MLP neurons of a small language model. Each row is named by its layer, matrix (down: output weights) and neuron, and shows model dimensions 128-255. Each number is 128 + 32 x the weight over its row's rms, rounded and kept within 0 to 255. Numbers have three digits each.
A block is one neuron, or neurons of one layer that tend to fire together. After each block is what it responds to, as a language model described it from the Wikipedia text at the highest values.

L3.down360:200146126174107188110143087148108124067065107141118113124137168150165126082110098104140130137116140163152111127106168135185135217158108107137060117134110146112061139098051138167100142149156104090100108082144110071113136105166081136136104152147142112182085103170138126102148088151142148111113126125105194121125146112221125145136103103086149144198135128090089074138072147140038105142138
Description: Verb inflection endings

L6.down29:189136114104089107120153141216188128072114094069082089108099160142159125166162151131142170091179151109142138171127150077154167174115095113110098129137169113113113077129143127124112081168169147101143114074142076163108090089150126099084138131149110136152094118113118133114156103109114086112133188143110138152145162168155076116189127117139107087153124135139166140132158096154093190136129
L6.down197:211202127129151137132146105131180092154093124131170114176155133149094083158131119160155127116157096134112090076130072097104123159109141159125132142115109131110163143082124112092121125111177178115142134118128156135105127144084103168116099059173114090059141190051162151116092080112111025106068186100162124098149107141089120074107158138156178162074174125142120056161090117205188092051131
L6.down368:137133128125137151177029085101097090147121148146156134163119134125103128143193121103177034101139137081124103129124114148129118131147118053146147054143172133139094101143116180166167126180150103180126058096195151121090116128136107120118126170158089117109144081195150083176112131175116196107124155104134148118139079044136126121156124098110103154142101154088073177108169141098049154088097
L6.down531:138112103104119142076100148152164166123106116086152091143119149125087137055159167150117084126150122202166184130157120107164124190127086200165112146145111116102116098147179164144140125144107104190125165091070079119052138116139132146143090102161117161096134134129100120182140127109072102132069173139111140117052104178138171124130130079153053163162144130093135140089131148169071079093110
Description: Verb stems and inflections

L3.down127:139157058126113119128150077143070102145117151106164131130103186128156117112129142141121139142149107118074102150133158161115134073079197149095191052109121121151091134155125049137166124151194139117165122127147154180132099110166131117182144177120122124096137117143112124166137180064090144072168151127141116086175194157124097126099114174155134124127077201109123064114128110109104144099063
Description: Subject pronoun tokens

L6.down175:110071121150176098136103125104116133151124162104149113172104103143127147120127107123204090161068074090154148099166184106121086097119152108116101056171132145150100160181108058133176100119132169115238153151138141174114115155126137084165114155133120133119088156117132145116159132087059161108117120146093071137230083174109066116141162114137106162124099165110142083122137118160166122132151
L6.down385:130170118112156117164125103133128143133143131135132188155106114092135153165147158147137210186125148103163161050132147053090130096147116158087072155133153141111128163145153183115079151182081121124065144131139121173156099108161170183160178122091105126110131127120120122073131171083149121157128117170131205114147142100155120130118129198126104106084128189089149087169119096110116138108095
L6.down536:084148136145068079178120171121103139170116136147133121166173141095107113156109162155128101146114135137125090094120120146130090124195167085131096119140175103106115145118114132151159131155200075128175102109146103132145158154141110127127169079165170152154086110098167168124138110153129048113170112149091133127161092116129118168109050166086117154133120182136103102148113175138117079143141
L6.down786:095115121099108122101120086147143138083112173150104171155158142128102165070139123126168125122116140130150093162188118087047104134115148160113078058144116053175095137163131112113118137140163193063180111075145164170099111117087114206174125184128186103147125143135160088108110113120114132092177131098133117135105134192098095127170141085109059157162111143144128098119112180095082159121088
Description: Clause-starting subject pronouns

L5.down173:117051165116139155095120132091078147150096167104178099179119148105177117080155160152139119134150111121091099031103150119136141196124121091131051166171135160125146143118148082070157135166076137154101103161102187050150131098074133091128145127153133130112113153175139144131118145143129120115161112134080174171103125131082108117134132065089151164066109136050138151090151101155126166134093
L5.down268:069164145119085133124125102089153170154152129140093181111136137077153125149078093100084128105170114160086099089133117137116142089171094079093119186093099097182068146119086115109099073191203135105125125113163120164158147218129077125106097120162139131096119111181098147114124197189108145169123145131181130112107147103121121200117097157170081082137106129115132102180151115110106093114142
L5.down372:139134064143064123131157165143139099129109103111098105186160122111114113109144143163180120096150130131107166150182120114096149099169050122101099131140167132136104170090194108133081110183093139154135117151187180163167172048149117089135129081165098126148134132172106132071126144128134098088129118148141182129086101176092115100180072141142171164170139115090136079169166183132140177099110
L5.down425:120079120069156132149109150130108075190109162111161137132040093168150131126107081101113088116092085128148112108161131142084110189103161185083132128105078193073122123159122064156148138078104121124133093126107144152111150086131160159144174115119163129105135089134174132113159205116168184099109102134164127135164124134072130145112025138122177122169088124129147097111147141119167119144136
L5.down436:162121149167114183125179109163126143152141163107135069141111157076194039046163134097104083120144135170166119070081106103121076138122142068118080103095144209097107130118095073175145110106119134129155124083086177101082106140122107152111166141097120116146072151142097130176192136131133165117155124130134102132095118140111110083121087102054172080178194132128124129153119125082142100146122
L5.down511:161143124142095130145052126153171156119129145052124141126150118153093134156134094110160132200109097088131159120114071133104102099097150138133151160078126151152073212141082041042073136086152145129102151180105137103125142154065166086129120160071135108092129098091096097120100098067110164149113127170125165119135146122122108142138138146155160149117207179123154132173132146150106116098111
L5.down569:100076083091153138188082083148121136123077092071109093093066118084137128126170126139109177139094151172114147179152157144078141174083140140141121086090177110195197173095091134097124137102124159176118145139084118117093081121166151082171114089147143095115189074146120178133106099092126095122170121147124200142190170100125089165122151125121162128129114139144120129165102157086131140126150
L5.down587:136098151108072143084167101176119195145118169104071119203161146121165123117132126142137170099151126121093092089094085098101157171133168118133095129121109168088136157087158150094144153207108141096090133121095127147131132101169096124106151145069178135146222150102159139147147128190131091192100091092120155157136095147099172104140106136109108118061094075120158153129106123151119110165115
L5.down595:192090095111209138061107053132115085103145168129113103143066139144173139176077125113147111153112083134077131099165088164135191121139077130186104098164145109166113150129113155127183175160118112102164147135111123169081112165108105103107107124143171155118149103202145166103123106116109103125087154163110129107155117138183144139119148124191133171173104122064117135141186128113104154159166
L5.down619:170125120105137115158092162118132137105046138135154134167130119136137131140144159115157128150098114142159194106105100057103185119123162173102048103107156179178186083121112129147110118183161098139096148160085169179130153134124122116123128148108144121198058129140114115148119131165098072106145131110121152134129091120170145126090120129078173162147055084155163149135094125142093157136111
L5.down653:087187144152115154080167091178138160126126151109126048098089110113121140160119132121097160109108104086057115130125157119149136100169144122126128184171104132062142145108115129130126179154098101117133124074167153025130042144124119157127081178117183182197115129127097138140117126147211111095109108132164114066137147179094158165108116074118087117165124144062122151146094121106138133072121
L5.down761:159134131142125146108117074222107107155170095140139139144095147088157094138158166129207122072113073124142133147092177105163130158096119089119090164142146123126123169161136172134077078077101134084048189063089108097122114115123095178143075138108101128176075088140134223125132132157169148105108125107126128055155117120104129152225121084172120154167143133111069124150146078198125112125120
L5.down803:141152152118094129101197138078162145099132114142109136133087112168114121142081166131118132142130128085122101156150141137105141149131129093140152108096140115192132086115142119142101164092179148138087117149070135163115129148117118153137174118118167093058129102110124123101201108085197144196114193165135161072187128097084118133128149106098082118113099118132114127146104111086093043157210
L5.down883:113135134149141184112154092184135145156140122126106059098077072113161104154135070113125077138127134106113098184167098133173138202110069155140153145109092125137162145090135160148145125070094155107099077151108149103162078121150156165131125149144165117109081095119142089107071145120161163148114151106103111160105120194153052151188106114114107121034228083092105092135126088103159153134098
L5.down922:118114110136123133108156106142111141098137168112162138138113118131116104141121158104094136140116087111106134154140107175121240107132176147133160089116114112093087171148123066119122148131185154164093142139103113198146130129098098144166153138087121081124155058108129121134134068104122177110173133140099200109127135189191112125134146128147122124114131141042144094080173167128159130212043
L5.down923:113134137126150178109111137113095110141155121146155175113162153192170161150076126180141102128160094106090114136155138169115140104145132124069119093113171100157133077153140141129152166097094115143099123110114117132094144143159136092093175124133101162087129114129130204148187203140180081148123101147086137117129103125090074090121191136085149212136099148120102115167066111110155084178136
Description: Pronoun he and de- prefix

L5.down87:133124119124205134101119120142092101084106137157093126149129127165141180066074159133138108147029133136132185109166165106099108111089127153088127129109119163138091231051072150106130115097111122127073184183135203151133097116103148116157151135153154159179102120124118094188149131157133127146059091091124133167134119147103138134098144112173118103143155128145139106126131135109109141129118
L5.down138:131082181128105109090116106077134062130180162135122116136148071212104098136125123162101085160057110104167142152128213114122088132092084113182143154183179119073132105143123169141072077118107124102120169161109106171164113098105163161160106176125188122097124124129174165099115192111110159144103161159086123137084127132103116131159143093130137134095104043151135183129142152123094140126100
L5.down200:125118137113092133151130166144126066084154199140181150083146120133127145056130184143111107153086120163147157124117105086139069129160147161133106132133102177151166138202173125115150102172123176124191112112051096181105092119136104179154138113116115136215095152135044160106111158131113146145140134141106144116105123163154153168092180151091111098128143102074147100076165133095133173115110
L5.down235:140178107135148139124119097120152090140137127125145079117091091133110057160130119100078091169161098104088170174159149160114115139183144162081164113136135125126140108128143106115161107174190147090141150128136076105134087109149145067100091134135169111124163221125184131131151131146131125145137176109114097146133093135160140148154195147122070096171127073126116115079093122168077142144149
L5.down264:111160107125146136172087140186120163155099140150093124121125134192125143149113143132150091140115122154145205067161127112147160154146074157086108166134019120105145151103110086074112083164153145136181112110180136167093099154119077122160120097115149171139146169109124156134112115153138077139191115090131125133140128108164097067095120125134130107158169103145131146087206124185151111110148
L5.down486:150128175151095204134124118103118134059122136097095117131190132087150145187116106111106089098161158146132069094153133120122138145069148150112098075154154158132088102135130125126100162120156177152134163193149126130115114070162104100118092102125115125139171126097156067224099155108164058155087123154108181104069119102148124169104129237127163143097119139156155067126097118153136098144158
L5.down489:090123175127121121103127080143154142091130148109145101151102173156125079101149116114120159073193168125133181169124175133159118220170114134190073153134167069149158120140121132164087109103096133112105070111121108124113137155146118132123113137179137077151133119120137169083179153085125160094077149078060153064147125173124092069140121086157093175157109131118101174126107097191071158156119
L5.down558:146109160150102171118118156182123101136147159149118061230063138044086116091109131120098109097155162125085058129114088140136159112135097153153112134185177133041090164082064108134166123134151132051115109125081148106117174086142154148138123127149127074093090090130139103098157114092111158106170095195161131102161117149130146148197130179240102144119161142118117129110176145129118159180186
L5.down572:085146158108146161145115110153167141123169071090087113140094141107149210140175075140148136119137113121165116155173136133118107163151119115132112099139135188099112122093139160167172088112118183080156104099125126118116106158188087194156116127183108161100118124085112102120091149128091117090138127058093135100104210175145092167139134082108128082188143107082099196128177135146076082149112
L5.down666:103146115082166188135120098157136128199156157143133146145120135107129107131169133119124104138113110072103117137107136111111091171088147115091122062141153084152184059159102067114126188122130178175110121110124174153104060091127187126079165090102179092162162127121110124175137130095110129141174135149113107137136190063111172088209144106144096154068139182091107142144109136109161125137113
L5.down758:140161138130137143106108102142155074126093101150166096142161133159111175099100163150112102114124111148110187103096147127141115160166093112179147059087080136175067119119096100076144102176124109093099116139138132142146144114125123177125118101175148116095103133081112173160153196106180128115118117159072092154188149102138087109141157105127126108124179159107130088137172097127101161169150
L5.down835:124162125168158153111165136091138060161101124120121136187152127096075172139096106128163101107150129151155120119190164103055166135119064154070056125054117164155116146150133126140122093141190220131090118075144174113148094117135126144164123167172147073115113140138118117052097102076119095164095086144124117152157143163128119122113068106166137120099115096106162121169113131159121250185077
L5.down865:120148102114102172152095088135154158165106119105107160089094148160144130130105144143126178124101094166212148134127173173132102172137156075207114114102087114170123119105180082114123132115085109118116167138116131060158138128124193170126150065126143114044141101153111137112100110133166109139153111113092136168175138109141108054080101156143148043143127164185104159141182045108102148164146
L5.down928:143158088141085119124161145102123163163118148061169207174126113069135131131145105111080119115149086094094118177126141062078105071040085165131175101164118120201051116135164112113135176122189134150144088191075124124101164109075140085125104155143103129127098126066127090125090080159107114145136168152088131130177075173129103135118093171115123153103154161126109075164124142162143083152076
L5.down951:142127147120131124119106099110085100085148168131134124113204092128210136121112104183124126130100137147133142152062147124167160173101117095148120133131139153108165193105169101096140113056085134175114122117137113209118109114177140151158135073071094118106145097151140164165192116083157099144167130146133162117131103153166142115151124184059132089141081139140115119098109099164130135120147
L5.down1019:150121123069038097186156167119117183151157087136141153129137121094090110126185139110147099127137194189138140121132175099177101082131153072108132090150118183152141131132134146139112143143104093092128137100167158160186133122090129083124110116101143112143167172123098069149115096056159151102143103122158149137158160168146138115115124122145082140103098156077121133107171109103146175168076
Description: Verb completion pieces